Weights of a small GPT-style language model, trained from scratch on English Wikipedia.
Architecture: RMSNorm before each block, rotary positions, no biases in attention or MLP, untied embeddings.
MLP neurons of a small language model. Each row is named by its layer, matrix (up: input weights; down: output weights) and neuron, and shows model dimensions 112-175. Each number is 50 + 12 x the weight over its row's rms, rounded and kept within 0 to 99.
Before each neuron's rows, "fires after" lists the tokens most often just before its 100 highest values on Wikipedia text that the model never trained on; "fires before" lists the tokens most often just after its 100 highest values on Wikipedia text that the model never trained on.

fires after: "\n"
fires before: "==", "The", "In", "==="
L5.up46:84 27 60 72 52 64 53 40 40 55 53 40 49 32 45 42 47 53 54 71 36 45 27 63 45 65 50 35 45 65 38 58 48 32 50 52 28 49 58 48 52 70 22 56 46 65 55 63 50 35 59 55 51 49 45 50 56 63 29 50 41 48 50 42
L5.down46:61 39 49 51 50 54 42 58 32 35 52 63 42 28 58 38 61 39 53 40 46 58 35 57 31 69 57 43 59 37 49 59 41 30 57 43 41 30 36 44 41 50 29 52 47 37 60 90 39 29 43 50 49 45 57 61 68 52 54 33 39 55 51 65

fires after: "7", "0", "8", "2", "1", "4"
fires before: "1", "2", "7", "9", "0", "8"
L2.up147:47 69 42 40 41 61 72 55 38 34 61 45 86 67 66 59 45 54 66 48 27 52 64 57 53 36 29 74 53 56 46 56 49 66 50 56 45 70 55 52 39 45 43 48 57 51 35 43 50 43 41 76 48 60 46 52 44 65 50 51 35 29 53 42
L2.down147:44 72 51 72 57 52 70 42 42 32 52 33 57 40 48 43 28 40 45 28 29 53 61 67 50 49 31 61 53 60 38 69 43 42 50 53 46 53 51 41 68 42 47 51 52 58 40 56 45 66 61 70 38 76 60 42 69 73 54 53 47 24 70 49

fires after: "0", "1", "2", "9", " ", "ton"
fires before: " ", " |"
L8.up49:58 59 57 49 46 30 51 42 55 57 71 49 54 55 49 46 63 71 49 60 43 55 42 39 41 31 48 53 25 77 41 47 51 33 51 57 45 49 57 62 52 44 53 37 43 58 20 43 62 55 38 56 59 58 63 42 54 43 47 62 53 50 56 79
L8.down49:57 35 41 61 70 62 43 60 62 58 57 53 75 37 46 66 47 52 56 60 39 62 62 55 47 71 41 42 74 44 68 59 68 51 63 50 32 39 47 51 52 65 60 43 45 57 65 64 42 49 53 36 59 47 59 12 60 52 51 37 51 36 49 49

fires after: "\n", " ", "1", "0", "3", "7"
fires before: ".", "–", " |", "′"
L8.up163:45 33 52 39 49 44 54 60 48 72 47 63 43 45 52 31 43 46 44 66 48 50 79 62 47 66 55 75 35 52 43 25 53 64 67 58 55 40 62 58 54 46 38 68 49 45 57 39 40 45 33 52 65 43 45 42 76 50 63 53 39 58 44 42
L8.down163:72 53 55 59 27 28 36 47 42 49 33 47 64 49 37 25 53 40 59 61 38 40 58 51 52 48 55 64 45 51 58 39 49 45 58 74 61 62 65 48 62 61 38 60 55 52 59 41 45 51 46 48 50 39 50 43 56 28 54 48 64 38 41 45

fires after: "9"
fires before: "0", "8", "7", "2", "1", "6"
L2.up816:53 52 68 65 59 45 39 44 47 62 58 34 47 33 31 52 30 46 67 64 67 45 52 37 61 51 51 47 55 63 40 26 58 53 74 45 45 58 39 34 43 40 65 56 68 61 58 28 61 44 58 49 60 53 35 50 41 33 46 51 51 41 61 65
L2.down816:54 76 71 62 35 37 51 46 53 48 13 29 63 29 35 68 35 39 71 37 55 55 41 32 45 35 34 57 45 20 52 63 40 55 50 56 56 44 57 47 59 44 51 52 47 60 25 64 58 43 69 45 52 59 59 49 51 40 57 44 55 49 47 53

fires after: " |", " April", " November", " Go", " Oct"
fires before: "1", "2", "3", "0"
L9.up315:60 43 63 38 63 43 69 70 50 69 39 48 53 43 42 55 39 49 45 57 58 49 40 36 63 61 59 65 45 38 49 34 40 58 59 45 49 62 49 38 58 28 52 55 46 36 31 57 60 55 75 49 34 67 42 49 41 47 68 47 53 41 63 53
L9.down315:43 54 49 69 48 52 60 42 67 39 53 52 42 57 58 41 49 58 45 53 50 50 66 67 42 42 52 43 64 54 33 54 50 34 45 45 47 32 47 59 56 55 59 50 59 30 62 40 41 47 37 35 55 46 70 62 33 50 32 53 60 61 53 41

fires after: " ", "1", "–", " ("
fires before: "9"
L9.up431:65 41 56 83 51 53 72 75 76 41 57 44 44 21 71 51 71 38 54 62 65 50 49 40 36 38 74 45 37 26 35 45 65 58 55 34 65 66 48 59 53 45 47 60 40 42 28 34 37 60 53 66 53 52 52 45 50 46 58 60 65 35 69 56
L9.down431:58 43 31 46 32 85 24 54 52 61 22 31 27 21 59 41 55 46 39 48 48 73 53 39 32 57 59 56 43 46 64 48 47 49 62 45 54 50 56 38 51 53 45 46 59 59 31 58 72 55 58 88 44 56 68 62 54 50 32 30 60 50 53 43

fires after: "–", "9", "0", "1", " ", "8"
fires before: "8", "9", "7", "6"
L9.up104:40 61 26 35 57 60 55 46 49 32 32 64 43 17 63 50 50 52 48 53 31 61 54 62 39 62 59 48 37 40 69 48 56 43 51 46 58 74 50 51 48 45 66 27 61 33 57 53 35 70 40 51 66 61 27 44 50 60 55 45 49 38 58 52
L9.down104:69 58 53 50 71 61 56 66 60 53 81 31 51 54 53 37 57 53 36 44 34 62 62 47 68 36 68 49 35 41 64 52 25 42 47 45 34 52 60 59 64 42 80 44 46 63 23 52 43 34 53 28 55 72 42 53 51 56 71 39 46 43 48 58

fires after: "0", "1", "9", "–", " /", " |"
fires before: "4", "5", "3", "6"
L9.up939:51 49 57 49 53 48 51 50 26 51 52 55 49 52 59 49 33 62 47 38 43 38 33 50 34 51 46 51 59 40 64 53 72 52 42 52 42 66 40 47 42 43 54 35 57 24 59 35 54 40 50 60 54 54 30 55 68 61 39 30 60 12 72 53
L9.down939:47 44 66 53 59 59 32 50 35 57 59 44 61 53 42 57 47 54 42 61 41 49 42 32 47 61 25 76 58 55 32 43 49 36 50 68 45 47 43 69 51 39 63 53 56 38 75 51 49 61 36 61 32 52 36 55 74 47 45 40 56 39 62 54

fires after: "2", "0", "1", "9", "4", "5"
fires before: "1", " |", "2", "0", " "
L9.up219:39 40 36 51 41 35 64 49 33 33 64 82 54 49 53 14 32 45 69 75 42 52 46 65 47 44 49 45 57 56 30 50 59 46 52 34 33 63 54 24 43 68 76 58 52 46 57 54 31 75 51 24 50 66 39 53 38 45 39 64 50 49 47 53
L9.down219:45 72 50 23 65 42 48 53 69 45 25 45 31 48 62 77 78 53 46 38 55 58 52 46 43 62 61 30 64 68 55 44 49 52 71 50 40 60 38 49 47 51 61 39 57 46 77 44 50 37 44 45 52 42 59 63 41 56 52 49 62 41 46 44

fires after: ",", "0", "9"
fires before: "0", "1", "8", "5"
L3.up40:54 54 46 49 57 46 44 59 46 44 43 44 49 44 43 30 42 56 55 47 43 64 32 40 56 42 43 59 53 37 50 45 54 40 51 20 64 36 64 34 41 52 47 42 59 24 28 44 50 43 32 47 64 73 59 73 59 45 46 32 69 59 63 76
L3.down40:35 61 48 39 43 39 44 45 42 66 57 58 53 35 46 18 56 52 29 44 38 43 44 39 67 54 53 56 47 66 40 53 60 34 49 35 52 26 61 40 67 46 33 61 39 44 41 31 62 49 31 42 78 53 64 53 48 57 27 39 56 65 40 52

fires after: ":", "9", "0", " ", "8"
fires before: "0", "8", "2", "3", "5"
L9.up846:43 44 37 50 61 29 73 48 69 60 45 55 22 27 59 32 50 52 66 54 55 29 55 62 57 48 66 48 27 61 54 48 60 63 41 23 56 47 70 51 52 41 47 81 53 67 64 50 58 46 55 33 47 50 37 41 44 62 45 32 40 54 53 45
L9.down846:26 44 55 55 53 49 33 39 56 69 55 51 73 50 48 51 76 55 67 65 46 59 47 43 52 48 50 53 65 78 52 29 78 57 32 52 51 41 53 58 36 54 31 52 39 40 29 40 62 47 58 49 44 59 53 79 54 63 36 82 59 61 45 66

fires after: "1", " \"", "9", " the", " (", " "
fires before: "9", "7", "6", "4", "a", "8"
L9.up494:65 47 47 29 58 76 34 41 51 50 62 50 40 34 30 51 52 55 47 50 51 49 45 35 60 31 48 41 36 49 54 59 53 59 65 38 60 61 34 44 48 47 50 52 38 64 60 37 65 45 43 66 59 47 42 54 48 58 28 31 61 66 75 59
L9.down494:50 53 54 56 82 57 49 55 35 69 57 36 41 61 42 61 47 58 60 37 53 63 54 58 42 62 71 57 82 36 25 28 54 51 51 37 53 47 60 32 49 70 37 56 39 50 60 74 59 40 63 64 35 46 74 57 61 44 51 27 68 54 42 31

fires after: "9", " ", "0", "1", "8"
fires before: "4", "8", "9", "0", "2", "5"
L3.up844:54 35 56 65 47 59 43 60 31 57 52 53 45 39 49 35 54 46 54 47 53 54 35 62 49 42 46 67 36 32 49 50 53 48 51 61 61 48 46 37 61 21 38 54 62 53 40 46 36 47 43 41 65 46 40 37 47 69 61 41 81 63 61 36
L3.down844:52 64 46 61 66 46 51 44 42 53 54 56 44 73 42 33 48 34 75 42 69 44 67 39 59 38 57 47 47 63 37 65 52 34 33 54 56 41 60 58 59 26 27 54 50 45 41 46 73 48 44 34 37 48 29 35 35 41 36 55 49 51 45 42

fires after: "1", "2", "9", " ", "0"
fires before: "0", "9", "1", "8", "7", "2"
L8.up430:53 55 74 35 66 50 42 53 72 42 32 33 26 45 42 44 50 62 44 80 43 55 41 48 42 26 58 42 33 60 51 34 72 75 64 62 45 54 13 55 64 52 44 44 66 53 26 51 41 42 30 67 48 46 40 59 38 62 49 44 68 60 41 43
L8.down430:39 63 66 39 61 53 78 27 27 53 49 44 41 41 63 53 69 75 67 46 32 48 53 55 73 48 63 48 53 39 36 62 63 73 57 46 63 62 41 44 57 56 53 54 56 57 09 60 36 49 58 48 50 54 45 36 43 60 41 48 39 49 57 38

fires after: " ", "1", " as"
fires before: "9", "8", "\n", "6", "ign"
L3.up247:40 37 47 57 55 47 43 46 54 81 39 47 66 30 43 54 62 42 41 75 43 43 30 48 45 69 60 43 37 54 48 62 34 43 72 49 68 50 51 34 32 45 45 36 70 52 48 67 44 48 48 49 37 50 48 56 46 56 71 52 59 43 36 35
L3.down247:69 52 42 53 61 58 69 51 26 44 58 35 54 49 63 42 52 38 45 29 23 48 50 51 28 72 50 58 51 42 41 54 36 57 48 39 48 25 14 38 46 48 50 55 58 54 42 63 54 39 39 59 59 46 67 64 55 58 52 39 47 63 55 47

fires after: ",", "0", "9", "5", "6", "4"
fires before: "0", "7", "1", "2", "3"
L3.up343:60 52 45 57 52 44 54 33 58 62 51 59 41 32 52 50 54 56 62 42 55 21 27 52 75 43 44 53 54 42 42 28 55 56 36 27 61 27 43 28 48 59 60 53 61 14 49 46 61 32 55 56 51 47 48 45 52 60 55 44 62 64 56 51
L3.down343:37 57 55 61 41 54 47 43 55 69 63 56 44 45 50 26 56 71 50 43 45 15 55 52 79 49 46 58 43 53 39 27 50 50 30 39 74 45 67 49 58 55 35 44 47 21 50 37 45 44 56 52 77 48 70 45 53 70 26 68 58 77 37 54

fires after: " ", " votes", " p"
fires before: " ", "\n"
L5.up775:50 50 41 36 57 54 43 51 47 52 54 40 36 53 59 53 50 57 33 49 46 80 44 46 53 41 48 45 48 59 61 68 52 51 52 64 59 37 51 58 42 38 73 54 51 44 50 61 46 49 52 57 53 21 24 42 41 41 47 50 48 60 51 56
L5.down775:51 32 55 49 62 43 59 56 55 55 59 65 68 36 74 54 63 46 29 55 44 72 68 32 42 36 44 40 66 44 52 62 43 64 54 44 50 80 61 80 32 26 55 51 59 39 50 60 72 57 58 53 42 55 44 49 51 38 69 37 45 37 38 49

fires after: " ", "0", "2"
fires before: "0", "2"
L9.up641:30 54 37 43 46 36 44 25 55 51 41 46 52 55 47 61 51 52 53 38 58 56 41 44 53 51 48 52 52 35 30 49 49 44 57 61 56 57 46 56 42 44 59 35 46 42 38 42 33 81 49 58 31 51 61 61 70 42 34 70 51 61 62 58
L9.down641:31 43 48 49 57 57 42 38 37 45 68 40 52 50 32 65 44 60 72 68 32 37 51 73 40 58 58 64 37 53 51 37 61 41 28 50 69 44 28 45 49 42 54 44 48 35 29 78 15 78 56 42 43 54 43 50 71 47 55 43 60 49 57 58

fires after: "2", " ", "0", ","
fires before: "0", "1", "th", "ity"
L9.up433:22 62 53 47 68 26 55 62 65 48 65 37 48 71 55 66 40 77 72 36 52 40 66 71 53 62 68 51 54 35 39 37 45 50 55 66 56 40 45 29 69 54 34 55 23 62 43 61 29 45 50 71 52 75 55 52 66 56 53 68 36 65 65 60
L9.down433:25 51 32 46 40 43 56 46 62 49 51 43 60 53 33 52 51 58 40 43 47 28 44 63 56 65 41 65 70 69 38 64 32 45 65 70 57 52 50 58 63 41 51 62 42 52 68 42 45 49 33 36 22 65 62 53 42 24 66 67 58 55 41 43

fires after: "|", "–", "9", " |", "6", "0"
fires before: "6", "7", "4", "5", "3", "8"
L9.up766:45 60 42 20 30 20 53 55 49 55 66 53 34 53 53 51 37 55 53 40 31 59 35 33 43 52 43 47 41 55 47 76 50 60 49 40 62 46 50 55 34 31 47 53 57 33 52 63 47 62 57 44 37 43 54 45 39 52 47 28 60 59 60 57
L9.down766:58 45 52 45 40 48 48 54 64 54 30 49 35 48 48 57 35 63 49 29 39 53 69 33 63 38 49 59 44 45 47 68 65 34 40 29 50 53 52 28 73 51 60 55 54 46 43 25 57 57 47 53 52 72 27 33 47 41 60 33 45 41 52 68

fires after: "9", "8", "0"
fires before: "8", "7", "3", "6", "5"
L2.up139:56 52 43 49 71 59 31 51 69 62 52 54 53 68 61 57 58 30 45 66 47 51 29 56 55 40 70 45 43 27 60 39 44 50 59 32 56 50 55 29 50 52 34 53 55 44 73 31 43 33 45 54 55 37 69 56 18 55 44 68 57 50 29 31
L2.down139:52 51 49 37 36 56 45 58 50 51 62 43 47 28 49 52 63 48 29 35 48 55 60 42 42 42 49 54 48 44 45 40 50 50 44 67 43 53 36 62 39 71 64 56 32 54 29 65 50 35 50 57 55 23 47 44 52 50 20 57 43 44 58 38

fires after: "0", "9", "1", "–"
fires before: "7", "6", "8"
L9.up14:67 47 40 42 62 64 38 43 42 48 53 50 30 42 54 54 47 45 45 49 36 55 54 42 52 60 52 67 37 48 51 79 61 53 56 46 34 79 41 34 35 51 68 48 61 55 56 30 55 57 61 50 55 55 32 46 37 53 26 31 58 42 64 55
L9.down14:53 29 42 21 59 81 47 45 54 37 25 45 30 32 40 48 71 53 48 51 39 58 58 64 42 58 40 75 33 37 45 46 74 54 54 47 63 54 66 49 62 65 66 51 47 39 54 42 54 42 47 65 41 44 60 45 51 39 44 44 55 42 68 43

fires after: "0", "9", "1", "8", "7"
fires before: " |", " season", " ", " he", ";"
L8.up539:68 49 54 29 38 56 51 40 52 54 57 58 34 49 53 43 53 42 58 29 32 45 48 52 53 58 46 69 69 51 60 34 64 50 57 36 65 67 48 41 51 27 53 45 35 37 56 44 39 55 44 63 56 69 60 64 86 34 55 38 50 69 59 54
L8.down539:44 47 50 56 38 57 54 49 71 35 51 52 57 34 30 49 55 43 24 60 39 50 55 72 43 41 53 40 68 40 35 56 52 27 30 57 61 38 70 59 49 24 78 47 69 47 50 30 51 39 63 15 41 52 63 66 52 37 49 32 45 54 56 51

fires after: "0", "–", "9"
fires before: "2", "5", "6", "3", "1", "4"
L8.up695:53 67 40 24 56 53 57 40 60 50 55 38 41 57 50 42 40 63 35 55 43 54 43 42 33 67 39 54 36 65 63 61 69 62 65 49 43 74 30 61 24 44 37 42 33 37 38 35 60 51 52 62 54 75 49 36 38 51 60 53 41 41 56 40
L8.down695:57 48 58 33 51 35 53 70 50 47 49 47 67 51 59 56 45 67 40 56 18 49 55 61 41 63 54 51 52 27 20 39 53 70 44 52 63 55 71 51 58 55 56 44 52 56 35 58 36 57 25 72 59 48 30 48 50 48 55 33 63 33 55 45

fires after: "0", "–", "9", " ", " |"
fires before: "1", "0", "2", "7", "4", "6"
L9.up343:61 63 40 36 40 32 59 61 59 35 56 59 25 58 42 51 59 59 46 59 38 50 47 67 29 55 39 54 22 46 30 49 56 32 37 44 40 51 63 46 45 49 56 41 61 70 56 31 44 34 50 36 55 34 59 41 39 40 48 50 42 44 29 59
L9.down343:51 49 65 47 47 50 27 42 55 31 34 65 40 57 42 64 44 50 58 50 56 38 58 30 37 50 45 47 69 35 28 32 55 46 46 63 44 48 51 42 52 72 47 53 54 65 43 38 31 34 56 46 44 64 63 35 44 62 67 60 58 39 76 65

fires after: "–", "0", " ", "9", "|"
fires before: "1", "0", "3", "4", "7", "2"
L9.up364:53 69 71 45 39 33 59 54 63 46 61 33 45 63 39 41 61 53 52 53 32 55 31 50 50 57 40 63 47 45 57 47 65 60 55 50 48 52 52 48 42 36 59 31 44 63 58 53 62 63 71 42 54 28 52 55 44 63 49 50 57 58 58 28
L9.down364:33 57 53 67 50 46 48 43 60 63 29 43 32 40 49 45 32 72 36 31 42 46 51 32 52 29 45 65 59 28 60 33 61 27 60 50 65 28 48 39 52 62 59 60 51 45 48 29 33 62 46 61 52 50 49 26 51 42 48 46 51 52 53 54

fires after: "0", ",", "3", "4", "5"
fires before: "0", "N", "″", "1", "4"
L5.up518:36 61 51 61 77 49 55 57 33 58 72 60 76 40 69 39 37 49 67 58 46 60 38 57 63 42 54 37 53 78 57 35 38 40 21 38 69 64 52 55 52 59 37 55 16 54 49 47 51 48 60 48 54 49 66 51 52 44 54 52 64 45 60 41
L5.down518:60 40 50 56 39 34 55 55 58 51 48 36 45 44 33 41 43 53 52 34 49 39 63 53 47 63 62 56 57 47 63 44 56 52 58 42 71 51 53 44 50 38 70 55 58 45 54 34 55 40 45 39 44 64 27 46 44 57 64 58 21 52 49 52

fires after: "\n"
fires before: "==", "The", "===", "In", "He"
L5.up349:63 37 34 45 46 62 36 52 45 34 66 45 51 42 46 40 57 53 35 65 42 41 43 64 59 57 51 22 67 40 31 55 59 28 47 47 36 46 66 61 56 40 53 45 61 53 57 46 49 68 49 48 68 51 51 46 64 59 45 35 55 75 53 45
L5.down349:35 30 43 48 58 46 51 50 45 44 48 64 63 34 63 73 61 42 42 54 50 38 24 72 62 42 56 44 55 42 42 51 26 51 27 48 30 41 39 44 39 35 46 46 53 63 59 59 41 54 65 31 68 51 74 44 54 73 57 38 48 50 56 51

fires after: "9", "0", "1", "8"
fires before: "9", "8", "5", "4", "6", "7"
L9.up590:35 51 40 58 66 46 64 60 62 49 46 47 48 46 55 26 64 68 46 41 44 70 40 45 70 45 55 65 34 51 53 43 56 61 68 43 38 48 40 30 60 46 61 39 63 67 56 51 33 26 51 61 55 53 32 38 46 31 61 59 58 54 53 60
L9.down590:48 55 39 58 73 51 59 50 41 58 68 58 66 48 33 38 43 62 45 32 39 60 36 45 49 32 43 66 44 38 64 31 73 54 77 47 72 56 71 52 50 53 54 57 57 64 38 67 59 49 60 61 61 56 49 39 48 44 54 59 36 54 48 40

fires after: "9", "8", "0", "7", "1"
fires before: "9", "8", "0", "5", "7"
L9.up353:52 58 31 38 35 61 28 43 38 64 74 53 46 38 66 55 46 61 46 49 49 64 33 53 45 50 53 42 37 58 62 36 52 48 42 37 51 72 54 50 58 64 51 34 41 60 25 36 41 60 36 46 45 53 42 56 33 63 40 43 33 42 41 50
L9.down353:30 48 53 50 53 38 56 35 55 61 63 53 49 58 17 46 49 59 64 41 49 72 34 31 42 54 39 63 62 48 57 78 49 51 68 49 65 42 52 59 67 67 44 49 47 49 37 56 43 49 60 35 50 56 57 51 45 54 37 32 45 33 22 44

fires after: "9", "0", "–", " ", "|"
fires before: "6", "7", "5", "9", " "
L9.up479:66 51 37 38 70 50 46 59 63 34 58 40 34 49 57 72 52 28 40 35 38 58 52 44 30 67 64 43 26 46 42 52 76 61 36 38 62 39 51 36 55 55 42 59 41 34 54 37 50 50 39 71 47 65 48 44 59 31 37 38 65 34 38 62
L9.down479:57 58 57 57 62 55 40 39 58 56 48 54 43 63 39 62 31 25 49 47 31 57 43 69 45 35 32 46 42 68 65 68 65 55 56 35 50 40 47 57 52 45 55 26 66 49 57 31 45 63 41 45 49 56 39 45 61 26 41 51 40 61 56 39

fires after: "2", "1", "9"
fires before: "0", "1", "2", "3", "4", " |"
L5.up176:45 54 53 53 33 46 59 21 47 43 51 50 39 42 45 30 16 53 58 54 55 28 69 43 54 21 68 34 54 42 47 31 55 49 51 54 50 64 39 51 42 44 50 66 49 59 35 61 50 66 56 51 47 51 44 46 53 35 50 57 29 47 57 49
L5.down176:22 56 32 49 42 16 39 52 56 60 53 60 67 56 28 61 38 45 34 61 47 25 52 54 51 53 27 38 65 55 44 35 38 49 50 47 54 37 66 61 45 40 39 57 44 42 55 54 35 56 24 33 57 41 62 59 34 59 43 60 28 44 43 84

fires after: "1", " Re", " re", "0"
fires before: "1", "5", "0", "3", " ", "4"
L2.up488:42 59 40 37 63 55 40 39 43 51 40 55 62 33 44 60 40 47 46 46 52 60 52 66 37 59 48 57 48 58 67 39 62 53 26 52 58 51 46 40 35 59 40 52 64 66 44 48 53 66 52 50 65 67 42 37 49 43 67 42 81 31 48 62
L2.down488:38 38 35 47 53 24 67 47 36 56 61 53 23 61 62 47 63 57 54 72 38 44 54 42 43 65 48 49 57 33 47 15 43 63 58 48 51 39 55 31 60 52 62 62 54 37 44 41 44 59 59 67 56 67 41 55 61 43 25 57 47 52 59 47

fires after: "2", "1", "0", "4", "8"
fires before: ",", " "
L9.up694:63 42 43 68 51 41 47 51 64 51 18 62 45 53 51 63 53 47 57 51 35 41 50 58 39 32 54 38 49 59 38 33 74 46 50 68 74 67 76 58 28 48 34 42 39 41 69 59 38 33 56 72 54 60 34 53 46 46 38 35 62 35 52 42
L9.down694:48 48 84 54 54 27 68 63 69 46 30 75 42 53 71 50 59 47 45 72 43 36 47 47 47 55 30 40 50 42 41 54 37 49 45 50 57 45 47 46 50 26 60 36 48 46 41 51 58 49 51 49 45 35 33 35 60 67 34 34 32 35 57 63

fires after: " ", " was", " served"
fires before: "\n", " ", " to"
L9.up443:33 61 57 45 50 62 58 68 45 40 64 66 62 63 46 52 48 34 62 37 76 59 45 37 61 56 41 61 61 62 63 64 54 37 57 53 47 42 41 54 48 67 46 33 76 50 53 38 43 62 38 52 32 61 34 64 38 45 50 64 49 58 48 75
L9.down443:58 61 49 44 46 18 52 41 48 42 52 45 50 55 61 48 42 73 64 60 39 43 64 48 59 39 71 43 24 59 31 40 44 67 51 54 46 62 75 46 23 25 49 50 48 50 44 43 45 39 57 44 47 48 60 61 44 28 49 34 40 43 47 22

fires after: "1", " ", "0", "2"
fires before: "8", "9", "7", "6", "1", "3"
L8.up645:46 73 56 44 55 63 58 55 79 38 46 46 34 56 41 31 31 45 53 52 52 61 50 28 65 62 64 54 34 59 47 58 76 83 63 39 42 62 29 50 69 54 37 56 43 58 36 47 59 53 41 61 39 26 33 41 47 29 70 52 74 33 47 65
L8.down645:52 68 62 56 68 53 34 71 61 55 36 48 41 46 63 48 64 67 71 44 39 74 51 43 47 64 48 59 57 38 51 47 44 65 44 47 79 46 41 53 54 38 56 42 53 44 13 66 57 61 59 70 71 43 40 45 64 52 67 36 40 47 59 45

fires after: " ", " (", "1"
fires before: "0", "1", "9", "4", " |", "8"
L9.up411:50 52 68 23 46 43 55 48 32 32 67 54 48 47 46 44 42 34 65 60 36 55 45 13 55 59 57 36 55 57 77 66 43 71 46 54 63 75 72 53 45 53 33 59 68 37 54 51 56 65 51 47 70 58 60 56 63 37 69 36 55 31 55 41
L9.down411:54 65 36 52 39 27 73 61 53 55 56 54 51 56 57 50 41 55 41 40 62 16 64 82 69 32 31 55 45 47 44 31 54 50 68 51 53 56 57 39 53 71 36 76 35 56 55 75 41 40 46 45 46 44 52 40 38 46 37 49 37 61 42 48

fires after: "1", "2", "\n", "|", "|---|", " De"
fires before: "\n", "0", "9", "7", "6"
L3.up412:37 29 42 46 48 33 54 46 55 51 53 39 52 37 39 56 29 44 65 29 55 58 56 48 34 44 55 65 41 52 53 44 55 68 55 34 51 51 52 35 33 37 29 36 60 69 62 53 39 61 26 69 50 61 43 41 48 49 68 62 51 33 54 35
L3.down412:67 50 50 57 50 44 61 40 71 23 50 48 43 41 41 57 19 66 57 24 60 66 34 54 39 47 51 59 26 66 43 60 33 72 52 45 52 29 28 44 36 44 42 30 56 41 53 37 41 42 35 61 52 50 46 52 57 62 59 65 53 43 64 38

fires after: "9", "0", " ", "1", "8", "4"
fires before: "4", "5", "6", "2", "7"
L8.up643:40 55 32 54 73 57 39 50 27 48 64 52 38 58 60 41 61 38 47 52 36 50 30 51 60 53 47 76 63 61 49 60 52 44 54 75 42 58 48 38 28 56 35 37 52 51 31 39 47 62 47 45 38 42 48 40 61 50 38 50 50 35 59 53
L8.down643:58 50 74 54 44 51 62 68 59 43 42 63 66 45 15 61 56 67 52 52 62 58 64 56 46 38 67 59 63 48 52 58 64 39 58 55 30 59 40 50 51 41 81 34 60 24 28 55 54 49 47 48 57 19 52 61 51 60 56 30 60 53 58 46